{
  "num_hidden_layers": 16,
  "hidden_size": 320,
  "num_attention_heads": 5,
  "num_key_value_heads": 1,
  "head_dim": 64,
  "intermediate_size": 1088,
  "vocab_size": 2048,
  "hidden_act": "swiglu",
  "norm": "rmsnorm",
  "norm_place": "pre",
  "norm_eps": 1e-05,
  "positions": "rope",
  "rope_theta": 10000.0,
  "rope_fraction": 1.0,
  "qk_norm": true,
  "attn_scale": 0.125,
  "bias": "qkv",
  "tie_word_embeddings": true,
  "parallel_block": false,
  "init": "normal",
  "init_std_qkv": 0.024,
  "init_std_o": 0.0,
  "init_std_up": 0.024,
  "init_std_down": 0.0,
  "optimizer": "muon_variant",
  "learning_rate": 0.0103,
  "lr_mult_qkv": 0.4,
  "lr_mult_o": 4.0,
  "lr_mult_up": 0.614,
  "lr_mult_down": 1.5,
  "beta1": 0.95,
  "lr_head": 0.00626,
  "max_grad_norm": 1.0,
  "warmup_steps": 0,
  "schedule": "wsd",
  "decay_fraction": 0.783,
  "decay_shape": "linear",
  "final_lr_fraction": 0.0,
  "batch_tokens": 131072,
  "max_seq_len": 768,
  "doc_mask": true,
  "train_tokens": 899800000,
  "max_steps": 6865,
  "dataset": "wikipedia_en"
}
MLP neurons of a small language model. Each row is named by its layer, matrix (gate and up: input weights) and neuron, and shows model dimensions 160-255. Each number is 128 + 24 x the weight over its row's rms, rounded and kept within 0 to 255. Numbers have three digits each. A neuron's up and down rows have the sign that makes its largest values positive.
A block is one neuron, or neurons of one layer that tend to fire together. After each block is what it responds to, as a language model described it from the Wikipedia text at the highest values.

L6.gate205:136167134130133168148141136139133107147086098145090098125160113142129137172169110118118150119124108155117151116082138113160107111079112181128163115126137137128151124138159123111147174090136126161175145086066121156105125077130122169138155155136114154150136123168122127124165110128092154133
L6.up205:123125143140118109111128144104181122155118149122094063146140141140099144122110124093164112156142132155089149154127133127109148116120130150105179094099101165099085130156113153122126163110096133113157142120145134156132123143173108150141145125115082096102156113122105123142127095125096090096
L6.gate264:124142132138104134086114156106132150133116157106105136156114179131099103148118101160125102171137138124150110122072141155145102137123088128118109151157102158151120159135109152161144112051086100161119104159099136108114149089117148161159101135077159118133116098145126128122148132144122149139
L6.up264:161119164113122155119137149099158131181099112132192125130052100121139111129165129153147141138095146163173147182100102106132125123141173120113168150140111123133105143128131135132107142134122086159090111124108121131130129104131097175127095130109152063126147102131129083150092142100154137146
L6.gate565:089128141134095109170107106114121115104162144101107128137127167085124120135121104113129129142123112135110100103125119157117120176098142142137129137180145131171104156141107132172065148125169108138094132182086100148104147096123123102110079132161128170145128069150074138080135141115123136154
L6.up565:137121108114151141142131143141130140124124128112131173190112128061140100126116118156103164157089146144165091154139113109099108116116091123146148103132150097071102147094149108170125142124164126153071139093104149161114115100133133089147144130105150136143130099148103153123103151109095134126
L6.gate840:098151158140105137126123118098111135159175115087114143148091128101129104157146137111146153143089114149136142147123155121153108124149120131126106101113188163102116144113167103139125136092092110100131103099134172122121143139113106144122168130065130096131077133148193142110159120108110115107
L6.up840:126138118139151127108144092110160174148121130133108114111108108107113091130140131134101122178141149146107106129104136132133124113148099136111143153101146152112166141162181126142143146148151145142148150116135161121133150123141118131143160103151186126119154105135124148095126152097182140051
L6.gate878:126140155161139133133108137114116132153135138148087132133069145090129129117135089137111174134136111121120121146098130091140173121155125131089161126133127125076133153125139137137169125105141106132094124155141139144125118151096102139116163163147138175153102096108174134146145094131138069131
L6.up878:137088178094153136104129143131119140172134147082174152131087125148149099147179126125132121124084147175121115133098095125091123133139096156111144075128117164148097162143101141118115153086148095113126118077126108095109124102147095138091089151119081116150085109154112120133168150146147143100
L6.gate910:159120164138091137124149138122134161161134095108117187165089122134119146102072137141156151146136115141160147143135109109137098149146132143167112065129125143123157129149130133097096111118148135114168112146114157146128121134104163100144102135138151139106122157141144138149123115100043139157
L6.up910:143149120158139141176163112113155159115121142110142132095092106152139115111148113143110132100114115115135136147110100091198096101134139163146148127163124114133106086110177154109128140188182146128147142138066119123115128150140111131151105108147126103156104102154105140127115118111117106160
L6.gate1022:107127136080135166127143121091137082151125148122181163157112141102158112133149158158125124138106161152144194086101135146137106126165158105153139148162105143141193103120137140094094138124107130079169109137134128122135123125142151126132094115109113161119154118105116172132111110188130124106
L6.up1022:124141134164172131121133120125156168136162149123116154139182152154109196132163099112144111138151139150129152151103122117134171118121116142105163117150140161073165124133104118129123111142130113105097128097114143113153150110092081148169091127119074123131141134132155104138137148133117143095
L6.gate1036:155151108127110138150134142121150124112142103131139188108059132133150099104127157161127168128168106158085114145117130110115159121150119136114155124155167140129118147165136107116095144128171141104092116140123190118108165117163089135100112148121116129089150130102131131157124127132094139130
L6.up1036:107178117086107155156120106138119129129132098119162092178137148147131101098147151180081130147091119164142097119110070112158130141129164125152146127153153099121113111126131116128086154098125122149122073108152113100170127154131103128132070091095098074165122138129112130140120138118098150126
Clause-opening connectives. Fires on words that open a new clause, mostly "when", plus "where", "that" and "while", and on pieces of words like W-hen, La-ter, Oft-en.

L11.gate4:137091156165128096114144131130130094124121132123133124122133113128123141087114119111143120151111160123132116134110125113120109126143113086107091130108121106117096135110094099131112107114110107103155109116152145102128131104119158184191098192144164120113113111145118095159124117122173135136
L11.up4:140115146154134138157163149116145139131070121156111153160116091105156121112125135138125142115135104104107129146115086109112112161169132093166180123127130124143141164119105171119133138117121115114068125130116143146190142118130112135117121122138133158141120110137133129139130112128145143162
L11.gate1045:137097161144155110138149126131132130092131158093143112188149113117162096147098155140165112180133095137145130172116134152120221136117096107130122129110136119118136134125123181134116122165128155133160141151142117125116140099122102123112109102134124158123163127142123178140106154122134081158
L11.up1045:107113151159137167147170128125163145122132112064127102117110139107094094130081183120139128133164147079173138144115119154151136137081146136088142137137147148126140129124144085136099099127141147091116123119095142162138074085125111069130089119153104142109143103147120131176130136088124123128
Transitive verb endings. Final piece of a transitive verb awaiting its object in news-style prose, e.g. bough|t, acqui|red, kill|ing, allow; occasionally periods or hyphens.

L2.gate114:109136146138117113153116140150119155146137140119131138127122175129126085142137109106144147118126121153157107139094139132155054146170132062174100108131157147080154153169103089144156133128152100110118168154124108129108144121132121155119150197112147139139133141075099143125125146155100135140
L2.up114:158134147149139124096150108138100170139132109160152123095120114137116085122143122118137187110120105100125129104167168099152152184129140119123104090128132143083170146135157109104101106114137081144140140143094079139119137067141100133119129159107126068087116113095151111137140131148092136138
L2.gate464:116125103147160134103123099127129128144136084169150153151110164112133127123103159091159143121137143153106131097134110162114147128129114158125131139128102150136165106131146081147137165103087123108101119140121126102097190143110085135147086118186081143108138139102146128106128113152110095102
L2.up464:142101135141160158131118176131104136142105144142172132124076146108105153115141129092135149148125100131106144116131150170053132127123117126126149085145132145115143106100120068119147156108108120115110134140139095108126124127119161128110164118115091172104149149121152096144105074129106147127
L2.gate524:113181128139151100139154101180113101133097124151124141126138105138101147142137102122125134112155136146086118129126154158112097157133094136150116078104146145150132113127097139162140120132146116127124128121194134101128112097099123169145077111111103089120154119118119132139107138136086100130
L2.up524:127184109101118112114088119124104160134106127132154116134089137105111137111134153116091098127116168135127156098148148103153123116148117177141136165101132121133123082078126148151151190154124139073149131124153161125130119164151103108140098149126162092146096148142122121100094125141146127121
L2.gate607:149084084117143071149119106164156139151135128116142095148102142075074133174102117123150153139110195156168099101108155165123155104147127131124099139160099130117094135116104132158097138094106099181118127121116114115153142127135139111168108093125086124106114097088089104144154115147141109134
L2.up607:114103102133096146102155074134114117155149154157151139080117150076105142133081131136130149151133166142137134141189128141129090128119104159125125111125111163104101105116146138141120127143110115105115160160114145145134122131103128136143111147148113188122139118134119110102121106087085115169
Year numbers in dates. Year tokens in dates, whole years like 2017 or the last two digits after 19 (19|99), in prose, tables and career lists.

L11.gate544:136124135114110093076128141103147178113147137118109104141114149102127110120128082151178109147132170125183130179125102149132103130140159146152150123116086144083082117141128131112138130140124146145062110149124137115126139108097097167099084095085093104135116117164100131145159111201130102179
L11.up544:133111088114111135109153108142121123113181144096095098092076129112120096116112107143109140122153116139110154089120069150151119124104117113153115162136090107110142116122084104147108131151142160078150150141111139146158138134126110138127090103119106126138136119156066123103133118138154102120
L11.gate740:111104141143142132113143114119158140130128134128133132177072127098134148151155111146133162178132166107135121122167108110102183080140134173108120127111117140127121157119164105141119150145086124122093115147118133131118090113138098159142098088147135099139148103099099120143174109113133114142
L11.up740:125143166143166163062159138104157124117140120152094131127145175079121104114133148146138155135086129134135114135087123108134102121131139143137159124156109141136116102111110108149162101183132091127152145115115141126124153115128111115110102137153099131116152119148098086156122110180080140122
Clause-boundary connectives. Last token of a discourse connective or introductory phrase, just before a new clause begins: "However", "Nevertheless", "Moreover", the comma after "After his ordination", and "that" or "where" opening a subordinate clause.

L6.gate120:134117124127098128167166113149103107145081159094111187126134068101099121117132152131154078113072133131139126102155106140147136144119152143120128164160131120167076116142120127123098135110097180106106145110125123150170140094129133140126135143094116118123141146139149077156120099109115139116
L6.up120:144128149149091122134118139166136123143090147087116133109150148108103104123158155123150101085125177164118151102134103156117134122130161173094141125146107130131114109107123158129118100117152139066124156118112132098110169112168147116103103156109088172151109176162165109118123129139136141150
L6.gate295:134119137106159126123144130152118132093136130116137129128145105145101121125168173117153088094192100068113161104123130137136129145122140134158112128126094154148145111126141100105146101134081162142137100159148101123150148114180183115107150100118143110124090162088131144131146102070150144071
L6.up295:121119128117148105144136147143112119156126122111133154113123126133135116124136123114143170154096121118128128095136112137167085144113099136141124145118097153122071144116132145111127098150078082131110118123157130079168116115159098109116140165124064146162103159092125089106106129117114102127
L6.gate316:128132137165164131063135129123137088155118135130123108097125097116159069136164121148126110125160096150125141103110193135129150112160158179129117116113148133147124124121138098100152105096122115155155110096099131143124133154122129129177110111153124162107128150120165073142121125127153114171
L6.up316:111133137074134147117114157085096122147119122093140166109147135102115100148102108140137089143135146193144120123123091160174133099162147143112166096176136167160130116122121125087140124105109081170131097135094114155129146131114146145144139131165149108116124141123130099159134099146126181161
L6.gate319:140133149175096133129143107119147123129115121118113119094088113093132142143129129126145093139156152150122090140099123153109127112087118166156154118124163136146102141128116133172127161100145134101136142143121104156134132148094104109102084160089102117116095172152124149140105132142167121152
L6.up319:099108109157114087140111171118130113127135104105145108145136146121107086158103134157102107104102117151144111129142116130154132110119130088140122099104159136074117134157114112085114091163103136115168149116099123108128134143135149148121169091112122144092131143120172081110160108093129166128
L6.gate362:120115150099116162164090114135134154099099153100093126091089137113106134143134155110132112144114126130084118152138141164137170147172076170117124113137136139102144136156163093112124067147114117101083174112132136120140153136147149130140109157167113136111092149167144112151165106113124166161
L6.up362:083171086138136114147148139139139139162138168130076124121136083154098136091178081125129095132168138155130100108176129132119114119053135098104119106139102125135077111160105099134175166118136125101136124125073161112115136132166149137130114130094154093120135107111127146166139136160118113156
L6.gate749:101100106160123135155117134134125156119144149103161159152123127112145115144132129116077151113121130162131132107114130136143093119146188154122123072141105110104099126127103115121204136123117126117099153121104114067148140159109134102142132090140136120111154123105173113090146152148141095153
L6.up749:117113133137158118168132110149083139167138108073087151126093140075117129112147164128061063147113131163129127119117159144144118098116154118124090075110149090122135146107113107160175108115093150104106126154142105123104137118114098141116151111163104120146152113101087090166122170145127092130
L6.gate938:116112086137154117151162152117117094127130183128117166152123126111143178125115131101139112125096104138158124152114147098145127140131144105105130103141135138107103099119092140125138095075114140152142128117112129125135104124130164148150141144119126139132131139120166076132162126095150053084
L6.up938:108125120133097126108138149104129134160119142116144095109104150139103115120141143094170140112129157095112098115132072093150166144106078188144130170143115114087101142112111112150159163121143153119106118104163112115123122089143144125104119132118106122151137094112140137150150094080157138140
L6.gate1079:146130127129137100187108148113146121136111136098127164109110132149097091168095144093166158136150149144102103123108144130161126139112171122123144078133124159128094154118140159108141152167127149162094135122122104103195162104100122107163112132153113172132126135123150125126158148082164120113
L6.up1079:097144107111121102172145173147145152136127108091137173122119143123089123147089154095107088139127181162096145146119149175123110119102144133150114100156147134134128150165123118165124111141118128128098149093126118139172137142150154189163122123155130170111164133136109142154145149134109126132
Institution name endings. Final word pieces completing organization or institution nouns in names and titles, e.g. Instit-ute, Found-ation, Com-mission, Ban-k, school board.

L2.gate256:102138145164136126127111109135183115090164118158143142158107082112134124151127136139165138104074144097125143152074114080124180114113186128115136150113108073116156074115124156112156135167165152145134143158101071180127138090155138157174142157117163184112090096119116140146096120123131132125
L2.up256:065147128133095163156101095099177102092149134093140164136105092083084126178126147133162130164115089104094132113128116137124173169134189152124162158095122139158095116112104128149106164144151102141100150125095094162112091124172165132119147132129148102164127132105134106127143160093105104127
L2.gate276:095115151088159100112122137147135116116125096091146139151134077115148123124100120129100162119161100099098114154119138114137105141136126152083132149168137164126133084105127121077100123136112144108157107141134097138126138153118166124108087148119087127174140111114125181122101113143139119149
L2.up276:116120131124127152085126135143128089059130118077161156192138111100097131122113136164135147154123105147136130114156118095117176136100119111155172139144131148132137126088160089121148162144108146131126118142111122169115181137090150122139160161144127113126139106113120124129147110141159141115
L2.gate554:084132137105108114139101128131138109100105150096149073136123162129177102112144131120115110125099109112124114147127113110121120077134123155116149130127147137122139175136155124122129136160116152132117131132156107133076126152147166116130106130086129087106140152163131096093141141094133099122
L2.up554:141110126152141105141068136152111144123098162099129111129134145197112097155115098116142111134093128103134134125120159108122130097137130150104158113106119178155119172183148103149123080152109131145176167122119104148083137125122121108139135139118127131154144123167109114129130088098103155139
L2.gate1022:092149101119129159114133099104167100131096097098093114159151151134117115161118159124141116120090136139107087116097151101115105125116113152115130106167115179128147117139131111099137168152125112118108112108125119135098154167118098121103096100149051135150122085095157113099158103148160109139
L2.up1022:114132157127128114111122148104086166131116133140133137094147125106154166111122080146102130141135148160089122103131108143122154167129175080121128136111144113114139091120171150107120157113166155165110132176104084118145103078101132132116098121141118178145091099070138106115106145123129124098
Word-opening fragments. First subword piece of a word split into several tokens, especially aff- (affected, affair, affirm), e-/E- (employed, Elizabeth, English) and app- (approved).

L6.gate84:149151119151131097127139143122149138141147107148143111122144149120157126117106157172100131087106118106111138112094104130104163126123084094152121179154104142152181143130111150139115103127124083137081108132116122108155091114131130133122167127127130172076088145099053129140128150128099119125
L6.up84:108122133089141096149087157116169154137123163137127116131151091150130140067100138187089193132136118104171124083105086120106148105127142085150113138103119121123140129114124120138113173112113131137073119128143103151127122116081116128139107136099149097162140107106156134136121169149147174129
L6.gate112:138126122081139151107100143142184147147139126104130111136134159131099158149134158155146144133117149169135154126144184145143079130113123111104116123153163081102107142096100123095128157065110106142144090149110125112139140080136132105143113116138157144142100100058080144178143110146137146142
L6.up112:120117066128094109112114115149150128113139071131154107123139143153146163117112141136099144101140119145141102107133182150138146162113178126108156125114130109089102096091110117180139157068097138111133153127118127106139140125113121104147148157108190106118165151129124160126148076170124155141
L6.gate216:091137125168117080127118165137116108135177113113102161176125121136138119135103176117125149117103105149124089106105111135153123103128149110129125135110121150153107153089118124124112117075156142114155095133095149103106091110139118147171149126156150171146138110116136125119146148125110124133
L6.up216:148143110169158087140132152125143095122148086139146115136131137121122152118160138139105144137109090121107119112149113143102173132143133129141115157155108105140116089124082143097168103149142126159166155152112120128124090116124123159171127081116106157144150169148117136099138106150118151130
L6.gate365:083099140093121111137127171118145143146138126102114114160155155135099115144132181121111206120119117107117119084147117108143160129138166163166193125112136163142152133171127099169118142128086137184112139125129148138164114112134115109098125127133134085099139167115134119113126153122110128161
L6.up365:089180116162110105131077169106132141169114150140099121168102153131149165083102141118113128117101123102150114132120159113128147114136159121137099122110088096155070100127104164136143100153172144086135088135154129123183106103114122111103154107105166118109149132175087143174123146120158119149
L6.gate402:152095121108123109165118134114141134107133075096093117111111133130155109128143173091118155130109183103144096158144112141157139095133157111155132098124152145133140121139112085152138170152113113151126104143125162107138141142121122097114139103104122088132156116128100127139147096117092139152
L6.up402:138132085136106114104160132115151124130121144097145131081140127134107118126132099149157143127135149101134100116132135113141131137142158152132079109164121139144130139142131117118141173136124130119101078121131141119113139166083124141146124129115130119126098174130120104124166128146135124121
L6.gate627:118122120152147143136167144137163113086137065125168126145148124095143114095128176150091135134164131126120133158106131163166129162116112142140088105149124110158125127136131153115107158163138158093107148120147183113142126107151145113125167143084111138114118127165151177097148153165126128144
L6.up627:108107120159129150136154112155144140171139138113133119124126130154126114105140128109128077148153138119134111115126131086094102117127148107126135129111173127076117118115088166049116116160132120153139106117119154138124120100127139078163169102109094166108141173168102134149092084125105081126
L6.gate799:121094116164127141120102152135140096121111144160130108134157133130142145113129134118118164152144069112124138139106156108131101123147146112133096133118118136160133136161127108108156107061134133128130141115128117113139139099146098117122099158131119127141128114140118081126083134160128107118
L6.up799:120108113134148109138084121162106094134134095123132121147116166120135095140110125168124151130143084134110111109082188140108124118136106093153125105148094126103141122147117152114143146113110092150100115109165161132102114133103115094123122155109123129101094132089127158128105120109110113101
L6.gate1041:148131142142116160146119122122126143140111147141073116119087141120143099151124165124103169116160165125164089115113127144106146122132098104130148186133086117197107100112124168115102141114102129103104106147139131149082157113141139147151153169112116136125150139124175115121150131129155088148
L6.up1041:105139117167155096122109125094148144179086100132105120115137155172158097167106141158128131149120122137136092104128135120129143135107118130158113069097061105139104125145110136113092137112155151128126109089098137142113142143107160152135100145113165138087134111121107164123136180152137082144
"Along" in "alongside". Mainly the word along after a comma or noun, starting "along with" or "alongside" (cast as X along with Y); weaker on assorted mid-word pieces such as -ing in "According" and -s in "Languages".

L11.gate114:123132130153111126198121163120126096129173135123102130118147130109092123123117167112072097103124177131129122116109132137156099146134162139098169112117160141101133107111160163132126110127123129124129105130075114111108107123105108133127154141121123141157145114121139156131120129114146080134
L11.up114:160140137133109087118117129157100097113159119145138153130137112087130079152175121127187152181153155136138162137130107161125130142132129099131129166114167120141086109104150137101135142109138156129097145181102129117124112101100121132132094129164100111146131098127119095133130151118166104147
L11.gate531:126139139104139122128125115153124124115099134099117118160122142124163129166147119139126123157168125103118129153162156085128114163140101126130104121142112154144089084149070165138113117114153119122104133112085151136118152132165137107116133144089104067103161125129128102148153160086163088137
L11.up531:118113114128135111174174152126136114105163152185170171112143136174091141136107095106133131144122135117163133154137097144123123120149135160109102138151093133102088124133186093103155133154125090084164186151148121047143162105162138082161128121162102166103142117119138135103162113103165155124
Institution name heads. Head noun or word piece ending a multi-token proper name, mostly organizations: Environmental Quality Bo-ard, Management Ag-ency, Film Instit-ute, Supreme Court, and publication titles.

L6.gate518:174144116099154123119098150117118078151143147121155117191127080122163119143146100117159104136089081102110140141133148113130161121099119104198118143122122124083153129138129130090128132127146124092154150114101124154101123160134174140115149093113115117108126144140100105145106125126154112161
L6.up518:084136116128091145151105139128145124137093145113163136142162125139152143127113125181132070112121128139106117095145088148150121154140113122120141157065155133113147133144122131133117101081142136146142119158119157159127123135125108121090139142114137115134141146113137132152116134158138083101
L6.gate621:144092139084137120098129142161128128180127173110161125133130083140143111101149116163150156103141127120079120136123128147125158111124149109121126106136159096147106105136125142125157155126113134080118114117157142122150112145153149138126133166144131134170143114099132122109108106113108141152
L6.up621:119141178099104130146088125139126132137088100130148085109102141129143141106095128113157086121151167140142137135147118118131148093128127140129129113122156115121154139154148145126169128134087119098153125124078158139116130126136104130152191154140101095169109095169120119143114181099131125112
L6.gate742:118139135161124144134129122117099153149100173087147110159132157088114105164149141138153105168161163119130085159115078108111087112140112116132148053131143134156170119095111104157145149089139123149133148105145113149156111142140139091139099131129118099144152164158123154136128119134089107106
L6.up742:125172075159152161143124143089113118082141155124133194168137136122154123167125116163149095115152113127098095125100101108108093130162117137147175100130154154115122140140117123157131159085133149140172123083116126134147141164139155125092140152127149130118167129138128114101128096126100120161
L6.gate785:109145121106109147159120123143108164125108117099108127163135146142129126142108166128171121133129134162167115145095151128095118114112100098126106137159131141116160132077135103102123151089109099131099098155155148141120131128091073117129115164142162121156094084121107146135115104171133149134
L6.up785:090112135117094115110123154123136155123137114108169092095148085109152113137102141125125189126125144144158118105134100135149125113124089104101123123143157137093126108149097088119117155105064140103147155112086132133129156138139107135129125159113143154143133115081148153135123110146115138098
L6.gate852:100104152128127155092114111150124102113140106097117124132142157120096138126119122178157121146152126107144145162168111173147169089075153143128117126090149137098128118138123157124121153128148162130126140109137153156130143157146116116108098108116101148119122134156162126080156116133167150125
L6.up852:173138117122108138094107122108134139151130126127093172091151107118088117146136113133129156121133098154105155143119093127110126144132125095110187121116117124140157144162084111156128133113105136112135123139092091108122157143149167101104131097139121116118115107152131107070128157125110151112
L6.gate902:116117140126127113111124139129139103127148153128139100140132138148095107086084161169112100151143129133128148130153132103103128098168149126108113150105144142113158135124136125129099135158156182138139133090119120108236085152111127122087124139130097105145125131128141163120109102124106141079
L6.up902:110110131127167120126139131133123099132152132147166128138127094134119113127101106153095147155137191185109131139194080099120083103149105084140108151099125129171159101128136109135166167153120127135178119118103132122164117157135136115087110106139089164184088093124136141110133103110134160111
L6.gate942:101127138104116125117142137161132107144141165111117121099124100131128115145118159152151102169102083106097153098136088105089136092144111091115152121103159126129144120136139086133123112121154122118177166162068122159089149119117121120088132131125152147143102146089141110131123106113153133078
L6.up942:106133113099111131129118158115075149133146097130125167180159171114128138152131121142121157125113112128141149101105157088132158159174111132131143129186113141145070113077131155100115182109143140105132124123147110115130153121142115175091152140153092121131100062154117121146126135165157106140
L6.gate948:093123136143101111149082124088134125146112177099123116105115137147161143136122129129080130143137112153165172096100131146096122180122090144112164140138139101163149123134179119142129145126121143155150184174129133179124101140117147117124097112137151150110138101168102150132116120133104129128
L6.up948:128113127141096139108130155107089149113151155107121126132124154133131082101119129163096163136146154070146129108129144097078116107128141156141135106147096133112124107163146152097145127142137177125188126108161116132112138134115147138128164129143114133170095127125139106143080099153134143117
Mid-word subword pieces. Word-internal fragments that continue a word split into pieces, strongest on ff in di-ff-icult/difference, also part-ic-ipate, spec-if-ically, sy-mb-olic.

L2.gate302:112189130112103157133152135132092120165137132147100168117149109131138154119137160153134145132135109113132116102176168106143119118126092130126079161166148169133131135115118136117139110127110087165146150158144128121158118151131174138125105127148115177099087154145139124128154165118090180128
L2.up302:112110104157074098127088149132156105133107114151125098069159139117081189140120139095109104142151105100126126173146069121115130129138104163114159132142134099130140098086120151138085129133129138136134101124131113144084159117106119131124141132080114145098153113125141125162108125130116154090
L2.gate688:109127113154087080122102177150119143148137135160131093168188153130127137144132158137145151140139137090114129127139123110140122149107173133117108151080131098134144158158126113112086126138108134141141157153107128120164088143140130131068138154128115127164131159111143154121135147102190188116
L2.up688:123136116143128153121142074152168145099137146108146150117149095135117159127145139138122139117111124158136076158157119153104123126148164172112135144128093122165162117105138127136136123147110109114124142153114145137123140122130104132090134131126141110170119124109152121165135126141184120117
L2.gate868:087170145133149091117137132126108113082112086116113131143135133175138125127134112136140121114102152123167140141141111120144120139116137141113115107069154138102177109143074122138132144116141155103129150103149099113155187139142113122162178120122100089129134123117138138122146167059136096128
L2.up868:139114097161153115123110149092129131111119117127150085135142154125071084127114129162105133139085166144129109138071152107122124118120147115136135125108073141125126143096136122110113125121151144087136141111095137131130140088146119145165132124143131127127171132135139141170119096070127148130
L2.gate1053:145115166158164118124169155146141156144119155165161099109121150165159112139131142104113142120144129191100087171177131155114132150151153140167115102130102133126115130132125122116144070136152111134135160143120096090122175135126094113154095137103120109119091187136100145143136122137100133153
L2.up1053:140093080148099145067133185132108105133122121106114108130166125093132087163111177151156124107137132108090114131151153146124130114151156128159116166109132097145127156161085154152147087131204160131148144109161146136090112122134175113102159123134123069099123110139117149138114091181118103134
Prepositions along and on. Prepositions after a verb or noun, especially along/alongside (lived along, fish along the coast) and on (released on, located on); sometimes mid-word pieces like rom, min.